{
  "n_head": 2,
  "init": "normal",
  "optimizer": "muon_variant",
  "lr_mult_down": 2.0,
  "grad_clip": 0.5,
  "doc_mask": true
}
MLP neurons of a small language model. Each row is named by its layer, matrix (gate and up: input weights) and neuron, and shows model dimensions 176-239. Each number is 200 + 20 x the weight over its row's rms, rounded and kept within 0 to 999. A neuron's up and down rows have the sign that makes its largest values positive.
After each neuron's rows is what it responds to, as a language model described it from the Wikipedia text at the highest values.

L2.gate157,187,219,212,193,203,224,219,181,220,203,200,221,189,210,220,225,207,182,203,228,198,191,198,206,215,191,193,198,176,176,187,202,215,177,183,196,209,212,214,209,175,203,181,164,212,211,214,202,192,211,238,213,175,189,149,192,194,196,200,233,200,206,205,172
L2.up157,196,199,188,197,223,181,208,191,167,222,212,215,208,211,187,181,216,206,195,220,200,191,163,188,190,183,196,242,224,233,188,208,205,176,179,181,165,190,191,176,208,217,197,205,203,178,218,228,189,213,192,216,187,182,222,233,220,162,216,196,210,204,206,216
Responds to: Wiki section-heading markers. Fires on the == markup of Wikipedia section headings, mostly the closing == after titles like Description, Reign, Later life; weakly on scattered mid-sentence word pieces.

L3.gate735,223,196,189,186,165,172,226,198,227,253,220,211,188,176,206,203,194,178,211,226,257,208,198,159,169,229,212,207,194,203,174,240,151,219,199,202,215,180,224,213,206,219,213,221,212,177,191,196,221,212,202,176,190,189,167,215,203,206,225,233,195,175,190,198
L3.up735,225,208,178,241,192,235,214,161,167,216,202,201,201,203,241,174,152,213,237,159,179,203,215,217,185,216,215,188,195,200,211,171,162,201,204,208,224,248,194,186,188,174,220,183,190,206,180,201,213,212,186,212,212,195,200,200,228,213,181,199,198,210,215,169
Responds to: Word-initial fragment pieces. Short first pieces of words split into several tokens, often after "the" or "a", such as fem(ales), k(ick), cor(porate); also " /" after "Total:" in sports stats.

L5.gate253,213,156,186,213,167,202,185,193,201,172,213,203,194,213,193,205,197,170,211,179,189,181,195,237,178,206,182,209,183,193,207,190,198,184,235,169,181,200,201,205,188,221,195,208,200,212,213,200,224,203,182,212,204,230,223,209,214,166,226,234,215,222,201,233
L5.up253,174,197,199,195,196,196,180,178,231,170,189,174,169,180,168,207,176,227,204,174,215,184,192,221,218,175,209,158,209,172,191,193,217,223,166,177,179,190,200,223,218,204,215,187,199,224,239,201,192,188,220,178,216,207,193,167,182,211,194,221,171,175,191,228
Responds to: Plural subject awaiting verb. Tokens that end or continue a plural subject noun phrase just before its verb: relative who/that/which after plural nouns (persons who, organizations that), plural -s endings, they, both.

L2.gate293,189,172,177,198,179,168,202,224,181,168,198,162,166,188,202,212,223,221,223,199,205,210,216,194,193,221,174,203,219,226,190,181,194,217,214,182,220,186,236,199,212,200,204,200,185,225,176,219,206,175,195,227,203,206,166,213,227,211,159,145,226,176,201,239
L2.up293,168,211,199,193,225,217,202,198,203,192,176,183,188,244,212,196,239,197,185,224,165,193,244,192,231,197,190,201,203,204,220,202,148,205,191,193,184,189,203,233,169,231,183,213,235,208,202,205,202,223,163,225,199,191,206,168,216,221,149,183,205,203,211,213
Responds to: Word-completing suffix pieces. Word-final pieces that finish a split word, such as est (arrested, eldest, West), enced (sentenced) and aged, plus standalone order words like first, left, second.

L3.gate598,195,172,194,227,190,211,207,183,150,166,230,213,207,203,187,194,221,191,231,224,200,196,189,208,162,177,223,195,228,218,185,185,212,194,191,193,194,206,206,211,209,218,202,200,221,185,157,204,190,153,224,194,218,183,182,204,183,181,227,214,158,186,234,200
L3.up598,216,216,223,213,178,187,225,169,222,214,187,187,219,188,212,182,241,226,187,170,198,183,213,211,216,170,178,207,209,226,220,190,177,198,172,212,197,187,174,171,214,203,212,183,230,179,201,186,189,190,189,180,184,223,193,219,185,177,207,215,200,199,178,186
Responds to: Formulaic stats and tables. Tokens in templated statistics: census racial makeup and household lines (Asian, householder with) and climate-table pipes or parentheses, plus scattered word-pieces like Comp.

L2.gate949,160,194,170,187,228,174,186,204,178,199,208,205,194,236,246,188,229,185,232,194,162,235,201,183,218,193,193,189,182,203,189,226,178,179,223,167,196,249,215,199,197,167,190,211,173,203,172,180,211,197,180,236,178,212,163,232,217,196,223,195,199,185,183,175
L2.up949,199,233,173,209,188,178,186,188,193,197,192,169,134,181,218,216,191,186,184,144,199,216,188,191,173,213,177,197,205,230,186,203,205,205,188,202,205,222,192,188,195,212,191,212,200,213,194,186,202,208,177,203,223,192,185,220,214,238,246,165,201,203,194,231
Responds to: Mid-word continuation pieces. Word pieces inside split words, often after a prefix, as in Ex-pect-ing, res-pect-ively, Pers-pect-ive, sc-ulpt-ure, out-standing; also number pieces like 000.

L2.gate970,236,203,210,169,223,187,171,209,220,230,186,188,184,219,205,196,165,197,187,140,174,195,193,211,197,219,198,205,188,212,216,173,233,184,198,171,198,232,230,198,213,168,199,232,202,195,205,193,193,209,175,190,169,191,209,190,218,194,223,183,181,214,211,212
L2.up970,209,208,173,199,229,201,172,222,203,201,210,199,185,227,238,213,180,198,215,164,189,195,224,204,226,211,186,206,229,189,208,201,171,176,183,231,218,213,206,168,217,236,201,185,207,205,161,235,209,219,170,212,174,195,176,184,217,202,169,183,218,227,223,190
Responds to: Mid-word subword fragments. Interior pieces of words split into several tokens, often in foreign names or lists and tables: oph (Sophie, philosophy), yl (Zylberstein), -l (in-law).

L2.gate519,221,202,202,230,209,161,219,243,206,173,181,194,197,196,195,231,203,192,214,189,232,174,188,186,232,216,212,201,236,220,199,233,218,200,203,175,212,223,219,181,205,180,203,185,196,231,201,188,200,221,187,150,169,190,188,210,195,207,197,198,170,210,197,159
L2.up519,186,189,259,200,212,204,216,194,199,226,170,193,221,215,180,200,166,220,240,246,225,209,195,207,228,221,202,169,202,241,197,230,210,228,227,184,223,220,206,213,199,192,207,178,189,183,205,158,181,226,166,147,203,200,204,211,231,196,227,196,219,181,213,187
Responds to: Name-starting words in tables. First word of multiword proper names, often in tables and lists (New Zealand, United States, Green party, Red Army), plus mid-word pieces such as ff in Griff. or off in layoff.

L5.gate318,220,152,168,189,175,199,203,196,220,214,236,192,206,201,192,224,228,229,171,233,218,177,217,227,233,194,215,224,220,214,174,204,203,234,183,204,152,220,186,216,192,174,197,194,223,202,215,186,169,186,198,219,205,201,177,182,257,208,208,203,184,200,193,181
L5.up318,175,176,182,220,210,185,201,222,197,199,186,208,196,183,195,190,219,206,217,202,187,211,213,255,249,205,202,209,195,213,212,212,196,191,214,197,136,210,198,202,214,219,197,231,218,196,195,207,188,211,237,191,185,189,191,196,171,183,186,178,191,194,185,199
Responds to: Mid-word and number continuations. Middle fragments of split words and trailing digit groups in large numbers and coordinates, e.g. 500,000 sales, 34.937500°N, grandparents, Silmarillion.

L3.gate414,185,170,201,207,167,200,174,167,206,221,231,205,187,226,202,187,200,213,198,175,212,220,215,189,173,191,192,160,207,192,204,195,172,232,185,220,200,254,227,223,205,214,194,190,187,173,206,215,199,228,211,182,194,198,203,214,229,189,203,192,228,172,165,199
L3.up414,207,192,188,221,208,205,180,207,186,198,197,178,173,230,206,225,181,201,218,134,206,237,173,192,200,187,195,154,184,201,193,210,200,203,170,198,156,238,205,224,218,227,208,173,224,199,172,200,178,187,196,186,189,185,215,192,190,189,180,191,201,218,214,227
Responds to: Table row-end pipes. Closing pipe delimiters at the end of wiki table rows, right after the last cell (often a number, dash or Report) before a line break.

L5.gate14,193,202,182,203,198,224,204,212,212,185,211,203,191,171,209,208,194,193,209,223,177,175,175,195,200,154,198,209,211,205,189,238,228,228,207,221,224,198,162,253,220,208,209,175,186,183,221,214,196,220,186,212,192,205,207,226,220,178,202,211,190,191,201,223
L5.up14,216,217,173,207,216,191,171,188,208,185,216,187,194,199,201,195,191,163,183,221,199,207,189,217,205,186,197,184,190,195,187,194,202,237,190,207,205,194,203,203,236,216,197,170,202,221,212,230,186,189,199,237,188,200,181,183,252,192,194,188,212,211,216,224
Responds to: Wikipedia heading closers. Closing equals-sign markers that end section headings in Wikipedia articles, e.g. ==Early life and education==, ===Plot===, plus the line break after a title.

L3.gate906,223,223,206,227,202,209,191,195,215,194,181,223,178,225,201,221,168,193,242,184,191,181,199,234,207,154,202,214,253,164,195,180,213,208,199,210,209,216,245,178,182,222,199,174,197,200,187,267,176,203,205,190,184,167,205,182,204,246,211,198,199,184,202,217
L3.up906,133,242,227,168,168,166,183,214,204,215,190,208,203,207,208,199,204,189,187,187,214,218,186,210,207,227,203,188,187,234,209,204,215,206,183,210,219,189,160,227,198,196,164,171,204,209,207,212,197,202,230,195,177,202,182,184,231,194,206,196,239,199,214,178
Responds to: Wiki heading closing markers. Closing equals-sign markers ending Wikipedia section headings, e.g. the final == in "== Death ==", "==Reception==", "=== Indiana ===".

L2.gate242,167,213,214,197,227,252,150,196,185,221,248,221,193,201,180,215,205,217,205,195,194,189,210,186,248,197,207,178,224,222,192,212,194,192,208,182,206,194,217,184,214,161,180,216,212,192,156,207,185,228,215,218,181,187,213,247,202,176,219,180,208,226,222,191
L2.up242,208,231,200,201,188,224,194,206,196,185,184,171,184,195,211,219,210,192,181,217,188,191,211,190,202,189,184,247,185,187,199,211,222,202,197,250,247,204,200,209,200,199,219,190,152,178,219,195,161,196,160,183,207,219,195,190,224,205,179,194,180,192,170,209
Responds to: Structured-data line ends. Line breaks closing one infobox or list field before the next "- Field:" line (e.g. after Founded, Max. depth), plus the ″N seconds mark in coordinate table rows.

L2.gate592,219,201,193,212,196,211,213,196,199,213,215,223,179,234,207,211,222,187,196,208,195,170,215,204,166,165,177,174,155,233,218,215,230,177,208,186,167,220,204,174,186,146,203,205,185,213,241,185,215,206,217,199,205,211,192,205,216,191,215,195,171,197,178,241
L2.up592,220,185,219,210,214,220,212,213,210,185,206,238,183,180,207,213,189,184,192,206,190,200,238,200,169,195,208,203,226,203,221,213,180,168,206,192,176,208,223,156,211,196,205,177,222,187,213,185,191,169,193,172,197,204,193,219,224,214,222,182,174,205,205,189
Responds to: Structured table numbers. Decimal parts of parenthesized converted values in climate tables, such as (78.1) or (2.1); also coordinate separators, list numbers and infobox labels.

L3.gate779,199,192,178,191,218,223,187,199,191,186,177,240,240,175,211,185,184,195,206,196,237,210,191,246,196,167,183,204,188,178,223,200,228,231,198,212,223,193,217,177,190,196,235,209,175,217,252,199,159,190,211,183,198,184,211,215,184,185,211,228,198,204,210,187
L3.up779,216,167,157,197,218,213,209,190,181,228,181,188,193,218,240,164,223,172,222,186,171,206,165,179,224,203,190,205,227,215,206,212,234,203,208,193,194,188,208,177,218,181,206,241,203,217,196,197,198,179,219,202,187,167,210,193,193,235,185,208,206,192,203,183
Responds to: Structured-field label openers. First word piece of a label word in table headers, infobox list fields or section headings, such as Writ(er), Produc(er), Manag(er).

L3.gate300,171,224,195,206,221,186,193,180,210,153,235,219,208,188,219,221,219,202,184,187,213,214,216,212,199,201,200,217,190,202,238,193,165,176,209,195,209,179,229,166,187,222,167,198,203,196,181,168,170,206,237,207,212,206,179,174,230,215,207,205,171,187,183,150
L3.up300,207,210,225,179,227,186,192,185,225,222,205,203,199,209,186,219,179,162,192,197,187,200,172,185,218,180,192,210,162,204,189,184,178,202,195,236,202,156,212,191,183,164,231,226,230,165,202,192,210,239,206,197,223,227,210,193,201,165,184,221,196,185,166,210
Responds to: Mid-word subword pieces. Word-internal fragments that continue a split word, often after one or two letters, like "all" in rainfall or tall, "itation" in precipitation, c in crop or cargo.

L5.gate45,202,177,197,209,150,200,184,152,205,177,201,196,229,199,198,197,192,227,216,220,226,200,195,193,188,224,190,218,187,183,178,230,204,218,204,219,184,206,220,187,171,202,185,210,193,212,209,208,202,223,229,191,205,203,208,162,198,208,175,264,164,210,219,208
L5.up45,166,193,209,203,164,198,203,210,209,184,196,189,147,190,189,209,198,208,221,199,192,200,209,247,207,203,215,200,190,179,188,188,185,222,188,207,165,210,207,222,170,214,196,210,207,181,210,188,178,210,174,230,174,163,224,171,201,211,218,194,209,196,197,212
Responds to: "all" and word starts. The token all, either as the word (all of, All of the) or as a word-start piece (all-ocated, all-oys, All-an); also the auxiliary has before a participle.

L5.gate224,173,213,204,182,188,216,232,201,164,218,212,208,179,175,199,183,211,243,207,213,222,217,196,184,205,188,255,181,162,178,207,165,169,233,178,216,229,221,185,223,209,223,168,202,193,193,181,180,244,178,174,211,213,232,206,198,178,190,182,225,180,200,182,190
L5.up224,222,179,188,240,214,217,233,202,184,202,193,188,189,193,189,164,221,176,217,174,204,215,186,182,209,196,238,191,171,214,199,199,193,236,160,222,203,228,206,204,216,196,202,197,194,164,186,204,205,202,184,192,214,218,202,207,182,201,218,234,191,252,231,174
Responds to: Word and compound starts. Fires on the first piece of a word split into fragments or on the hyphen linking compounds, as in non-f(amilies), large-(scale), inf(rastructure), f(ragments); weaker on "and" or commas joining modifiers.

L5.gate196,176,188,179,201,223,233,187,187,192,194,168,232,212,201,202,209,228,215,220,170,191,209,217,205,209,226,212,154,193,194,226,246,214,252,173,173,170,201,150,183,213,181,225,195,207,176,221,199,204,215,196,177,210,177,179,195,200,194,208,207,200,209,200,193
L5.up196,195,203,220,176,213,178,188,201,177,183,143,202,224,192,168,203,208,199,179,220,206,210,191,213,227,218,225,190,204,183,216,215,204,220,201,199,212,153,189,211,178,201,222,194,218,227,207,195,195,195,192,187,186,210,181,179,173,198,196,198,205,198,230,173
Responds to: Mid-word pieces; adverbs. Two groups: middle fragments of split words (est-im-ates, d-ign-itaries, Mod-ig-liani) and adverbs after verbs or "and" (not, also, never, thus).

L2.gate581,213,196,185,193,210,188,177,200,194,178,190,222,206,193,211,213,229,179,211,187,171,240,206,191,220,222,186,154,204,220,202,199,200,194,228,181,203,188,188,213,204,202,205,169,191,219,175,197,168,170,194,225,189,128,169,192,182,210,211,196,188,177,220,169
L2.up581,180,194,215,233,188,209,209,195,225,183,192,226,196,176,220,185,210,194,207,192,190,218,198,175,201,182,209,202,198,166,173,218,229,194,188,238,173,213,214,181,193,182,190,181,185,201,229,204,202,205,172,197,197,204,228,183,195,216,225,186,181,210,205,215
Responds to: Table cell separators. The pipe separators between cells in wiki tables, mostly after numbers, scores or names in sports and stats rows, as in "25–22 |"; weaker on sentence-final periods.

L5.gate613,178,213,200,182,201,170,223,198,203,193,246,192,220,197,210,226,181,200,207,207,169,194,228,206,203,172,208,183,189,179,231,207,229,179,203,185,216,212,207,214,182,179,209,184,206,219,183,197,226,207,187,236,215,193,202,167,202,162,212,183,195,184,222,171
L5.up613,194,166,235,195,222,210,189,196,167,229,168,207,216,200,203,219,199,196,188,223,203,193,203,201,230,186,188,222,197,208,181,188,210,145,198,179,173,196,228,219,205,195,187,171,212,225,221,191,169,216,210,183,215,203,223,206,165,205,179,190,194,205,196,202
Responds to: Tables and numeric data. Tokens inside structured data: the newline after a table's |---|---| separator row, and digit or decimal pieces mid-number in tables and infoboxes (e.g. 1.1, 3.4, 4.62).

L5.gate983,226,206,201,208,178,202,175,197,208,168,203,208,201,175,221,211,193,212,211,165,202,205,171,180,203,202,198,202,224,206,197,191,204,192,150,181,190,206,208,193,189,207,192,188,144,187,203,219,199,153,244,198,201,199,170,183,209,208,181,198,206,190,205,216
L5.up983,191,220,179,200,207,202,171,193,185,181,185,196,219,202,202,182,256,181,204,179,209,239,220,193,196,213,193,193,213,174,169,209,172,202,214,196,168,222,184,197,176,179,194,194,216,190,163,207,178,203,219,206,212,214,189,203,187,229,209,211,178,172,191,220
Responds to: Table cell pipe separators. Mostly the pipe closing a wiki-table cell right after a name or entry, as in "Nolan Campbell |" or "Boston |"; also function words like after, that, the.

L3.gate509,227,208,205,201,188,193,171,224,222,163,228,169,139,202,188,252,218,199,202,205,211,166,179,199,204,170,223,192,192,170,191,201,250,199,233,197,217,202,208,194,201,167,231,193,191,228,171,214,206,199,202,236,187,215,210,216,170,173,205,199,193,194,225,218
L3.up509,200,208,184,185,192,218,170,204,186,207,195,133,210,165,173,220,201,212,229,186,212,212,210,213,216,175,208,192,186,254,192,207,232,246,185,209,253,145,197,208,191,238,172,187,220,189,216,219,231,164,204,198,176,190,215,182,197,199,239,192,207,190,210,172
Responds to: Relative pronoun clause starts. Relative pronouns or complementizers that open a clause after a noun or verb, such as which, who, that, what, with weaker hits on Ch/ch and Man/man word starts.

L5.gate450,158,212,204,226,219,206,174,209,225,196,179,191,220,194,207,189,199,187,193,203,215,211,185,194,202,196,175,229,236,220,213,214,184,203,230,209,182,216,192,181,201,144,195,186,211,213,170,193,193,199,211,215,220,213,164,188,172,234,200,178,184,217,207,199
L5.up450,191,196,228,200,224,228,204,233,201,253,195,195,242,154,202,196,184,191,199,185,206,236,238,219,222,196,198,239,204,261,206,219,210,172,212,202,224,187,233,205,182,197,200,203,236,195,190,151,187,220,180,203,199,225,197,200,202,196,219,189,195,217,215,166
Responds to: Predictable word completions. Word endings after a split start (s-ought, b-ought, en-joy, ass-ess) and nouns completing set phrases (raise money, operating income, total formal votes).

L2.gate642,205,186,203,226,243,192,167,227,224,217,164,209,201,224,181,202,173,205,204,195,207,170,208,197,182,216,184,189,225,202,207,204,208,194,196,221,176,212,194,214,209,175,173,223,226,184,200,170,173,253,208,192,207,219,197,171,185,199,181,228,222,194,170,214
L2.up642,198,200,192,185,219,159,164,176,215,196,217,208,214,223,187,172,173,198,208,190,217,192,205,203,243,229,201,181,185,193,227,204,185,220,194,196,193,217,226,206,185,207,173,223,208,179,199,223,182,190,171,184,210,202,182,168,237,207,228,218,222,178,212,211
Responds to: Place-name and word fragments. Word-internal pieces such as ij (Beijing, Elijah) and all (mall, installation), plus place-name words like South, Mississippi, Mexico.

L3.gate563,168,227,189,189,175,237,169,161,190,194,217,203,202,181,184,187,234,205,190,178,228,209,172,213,198,201,169,182,190,191,225,214,237,176,205,251,212,204,237,210,213,200,171,219,235,191,171,147,179,195,214,207,225,186,221,178,232,157,191,199,175,193,233,172
L3.up563,192,207,169,195,163,223,213,185,160,182,191,176,237,174,184,215,203,224,189,218,188,184,206,181,189,200,192,194,200,204,210,197,200,204,220,188,159,209,196,234,195,206,168,192,220,197,175,169,177,197,215,237,200,196,231,199,160,168,189,214,207,201,244,190
Responds to: Formulaic stock-phrase words. Nouns inside stock Wikipedia phrases (US Hot Country Songs, UK Albums, "of any race", world record), plus mid-word pieces like Pro-te-in, ar-te-facts, re-class-ified.

L5.gate245,215,186,217,149,208,224,198,197,208,184,224,224,209,235,214,199,192,203,215,220,224,237,226,202,192,208,173,160,182,194,185,198,186,209,145,213,195,192,199,191,205,188,212,190,224,192,201,220,192,197,204,197,198,183,202,195,196,191,204,186,228,178,193,200
L5.up245,187,183,225,210,216,237,206,196,214,198,218,148,186,211,178,219,197,171,207,198,226,199,233,172,225,213,185,172,185,215,202,181,156,224,213,188,176,140,214,214,235,184,202,210,197,238,217,200,196,216,175,216,218,196,198,213,198,220,178,192,160,233,184,215
Responds to: Clause-continuation after comma. Tokens that open an appended modifying phrase right after a comma or noun, such as which, both, first, and mid-word adverb endings like presum-ably and mononym-ously.

L2.gate434,201,156,207,188,205,205,189,184,213,204,179,162,185,195,201,185,194,185,154,176,159,219,180,186,198,236,162,194,167,180,233,183,186,196,183,227,179,167,223,207,173,181,226,199,202,227,195,198,225,203,202,206,198,241,207,218,225,185,192,210,224,233,223,218
L2.up434,194,177,237,167,173,181,231,209,169,212,214,186,193,250,223,196,207,210,205,189,182,223,186,223,222,183,196,168,195,208,202,186,223,172,194,232,205,211,224,191,198,197,196,190,184,199,168,203,218,240,181,210,214,211,199,227,219,213,152,190,195,227,184,178
Responds to: Top ranking / word-piece "ult". Mainly "top" meaning highest rank in sports and chart text (top spot, top flight, top scorer), plus word pieces like "ult" in simultaneous, insult, consultants.

L5.gate118,203,197,175,183,176,140,211,167,200,205,194,235,221,185,194,214,154,212,215,215,222,191,165,182,221,214,186,237,182,217,225,206,201,214,183,198,199,222,226,192,216,191,192,211,196,223,205,185,163,212,168,214,191,171,239,183,176,210,189,186,178,212,221,196
L5.up118,205,179,185,219,188,188,189,174,172,199,160,214,200,209,223,227,208,205,199,183,221,238,178,198,189,238,187,192,160,166,205,190,177,226,218,190,189,206,220,198,229,193,176,222,208,210,214,200,182,186,193,192,220,209,212,194,211,188,197,190,216,186,203,186
Responds to: Predictable template continuations. Separators in formulaic lists, like the / between club apps and (goals) in footballer careers, table |, census "age 18 and"; also word-starts such as app(anage), ovip(arous).

L2.gate413,205,189,219,174,191,187,162,229,217,186,217,195,223,162,176,187,210,210,195,212,220,180,177,225,199,199,170,206,223,213,177,225,208,171,241,197,213,186,184,160,202,186,178,182,215,198,183,184,198,196,212,197,232,187,180,187,212,200,224,211,197,225,199,226
L2.up413,193,228,187,178,203,221,191,188,198,216,197,215,204,188,199,187,222,228,177,174,228,207,207,219,208,218,233,170,157,209,181,223,213,205,170,205,178,183,199,218,205,213,202,153,187,207,205,185,224,211,205,193,183,212,212,183,159,205,208,221,218,172,186,222
Responds to: Money-related word stems. Word-initial stems that a suffix usually completes, mostly about money or commerce (fund-ing, cost, sold, pay-check), plus others like campaign-ing, event-ual, network-ing.

L2.gate704,199,179,182,205,193,214,216,182,210,193,188,181,197,185,200,237,221,164,227,198,175,174,199,217,200,220,176,216,183,175,202,212,210,209,200,205,228,202,164,186,192,194,219,199,212,199,173,192,183,206,207,187,217,207,219,196,204,192,194,212,215,217,196,214
L2.up704,221,201,190,189,178,224,202,171,213,198,180,203,221,154,207,226,178,223,194,181,197,164,196,216,240,181,195,206,202,195,238,205,197,171,168,197,215,220,226,194,211,243,202,164,230,187,229,199,194,206,198,216,166,205,193,198,178,188,188,220,199,184,219,183
Responds to: Mid-word im and program pieces. Word fragments that the word continues past, chiefly the piece im (Vladimir, unanimously, Olimpia, mimicry) and Program before -ming or -mers, plus nouns like track, Time.

L3.gate242,219,178,222,173,184,194,190,187,209,216,177,205,228,189,200,179,214,203,232,229,174,169,175,220,224,214,212,188,203,205,244,172,208,170,199,222,210,224,230,238,221,198,205,213,180,214,201,214,178,160,215,235,217,198,213,209,177,191,185,189,244,195,186,176
L3.up242,196,198,201,207,216,189,193,233,208,206,238,192,165,200,185,222,257,197,171,174,216,171,211,195,200,207,195,183,204,223,158,155,175,203,225,228,216,194,199,183,208,238,205,172,230,241,203,217,221,196,188,228,207,197,195,192,220,201,214,212,195,227,207,206
Responds to: Ordinal and superlative words. Ordinal numbers and superlatives after the or a possessive, such as the second-largest, the fourth episode, his first, the best, 12th.

L2.gate297,187,181,232,145,196,196,189,217,205,202,253,218,224,214,180,218,195,209,178,173,203,207,195,231,175,197,231,174,203,245,183,203,207,208,213,192,199,191,224,200,218,181,211,235,198,181,181,236,165,194,209,191,201,199,213,229,192,162,201,221,184,227,223,198
L2.up297,197,207,181,208,208,163,189,173,184,184,211,196,182,215,192,196,181,205,215,151,209,217,188,179,199,235,195,168,203,146,214,190,219,197,209,204,190,198,190,233,220,217,193,207,176,206,213,193,218,228,179,204,199,230,220,217,200,204,194,222,206,201,162,213
Responds to: Wh-words starting clauses. Wh-words opening relative or free clauses mid-sentence, such as "what is today", "who changed", "where she lost"; also first word-pieces in tables and names (sp-oken, Nor-man).

L5.gate7,175,206,189,205,220,209,192,225,187,225,190,215,178,206,222,221,239,257,205,198,215,195,220,213,185,197,202,199,183,192,193,218,191,204,201,229,163,180,178,224,180,203,193,197,166,197,164,237,211,218,217,233,232,172,204,192,190,211,211,201,199,206,173,200
L5.up7,189,199,152,181,188,191,218,214,216,207,217,171,185,220,200,144,219,190,225,220,203,193,216,214,180,212,188,178,222,192,193,225,206,227,198,219,192,207,212,213,142,184,209,166,171,211,204,210,212,187,207,233,175,198,209,208,207,232,200,205,199,198,183,215
Responds to: Chart position "number". Mainly "number" in ranking phrases like "peaked at number", "world number", "total number of", plus predictable completions like "master's degree", "run average", "determine".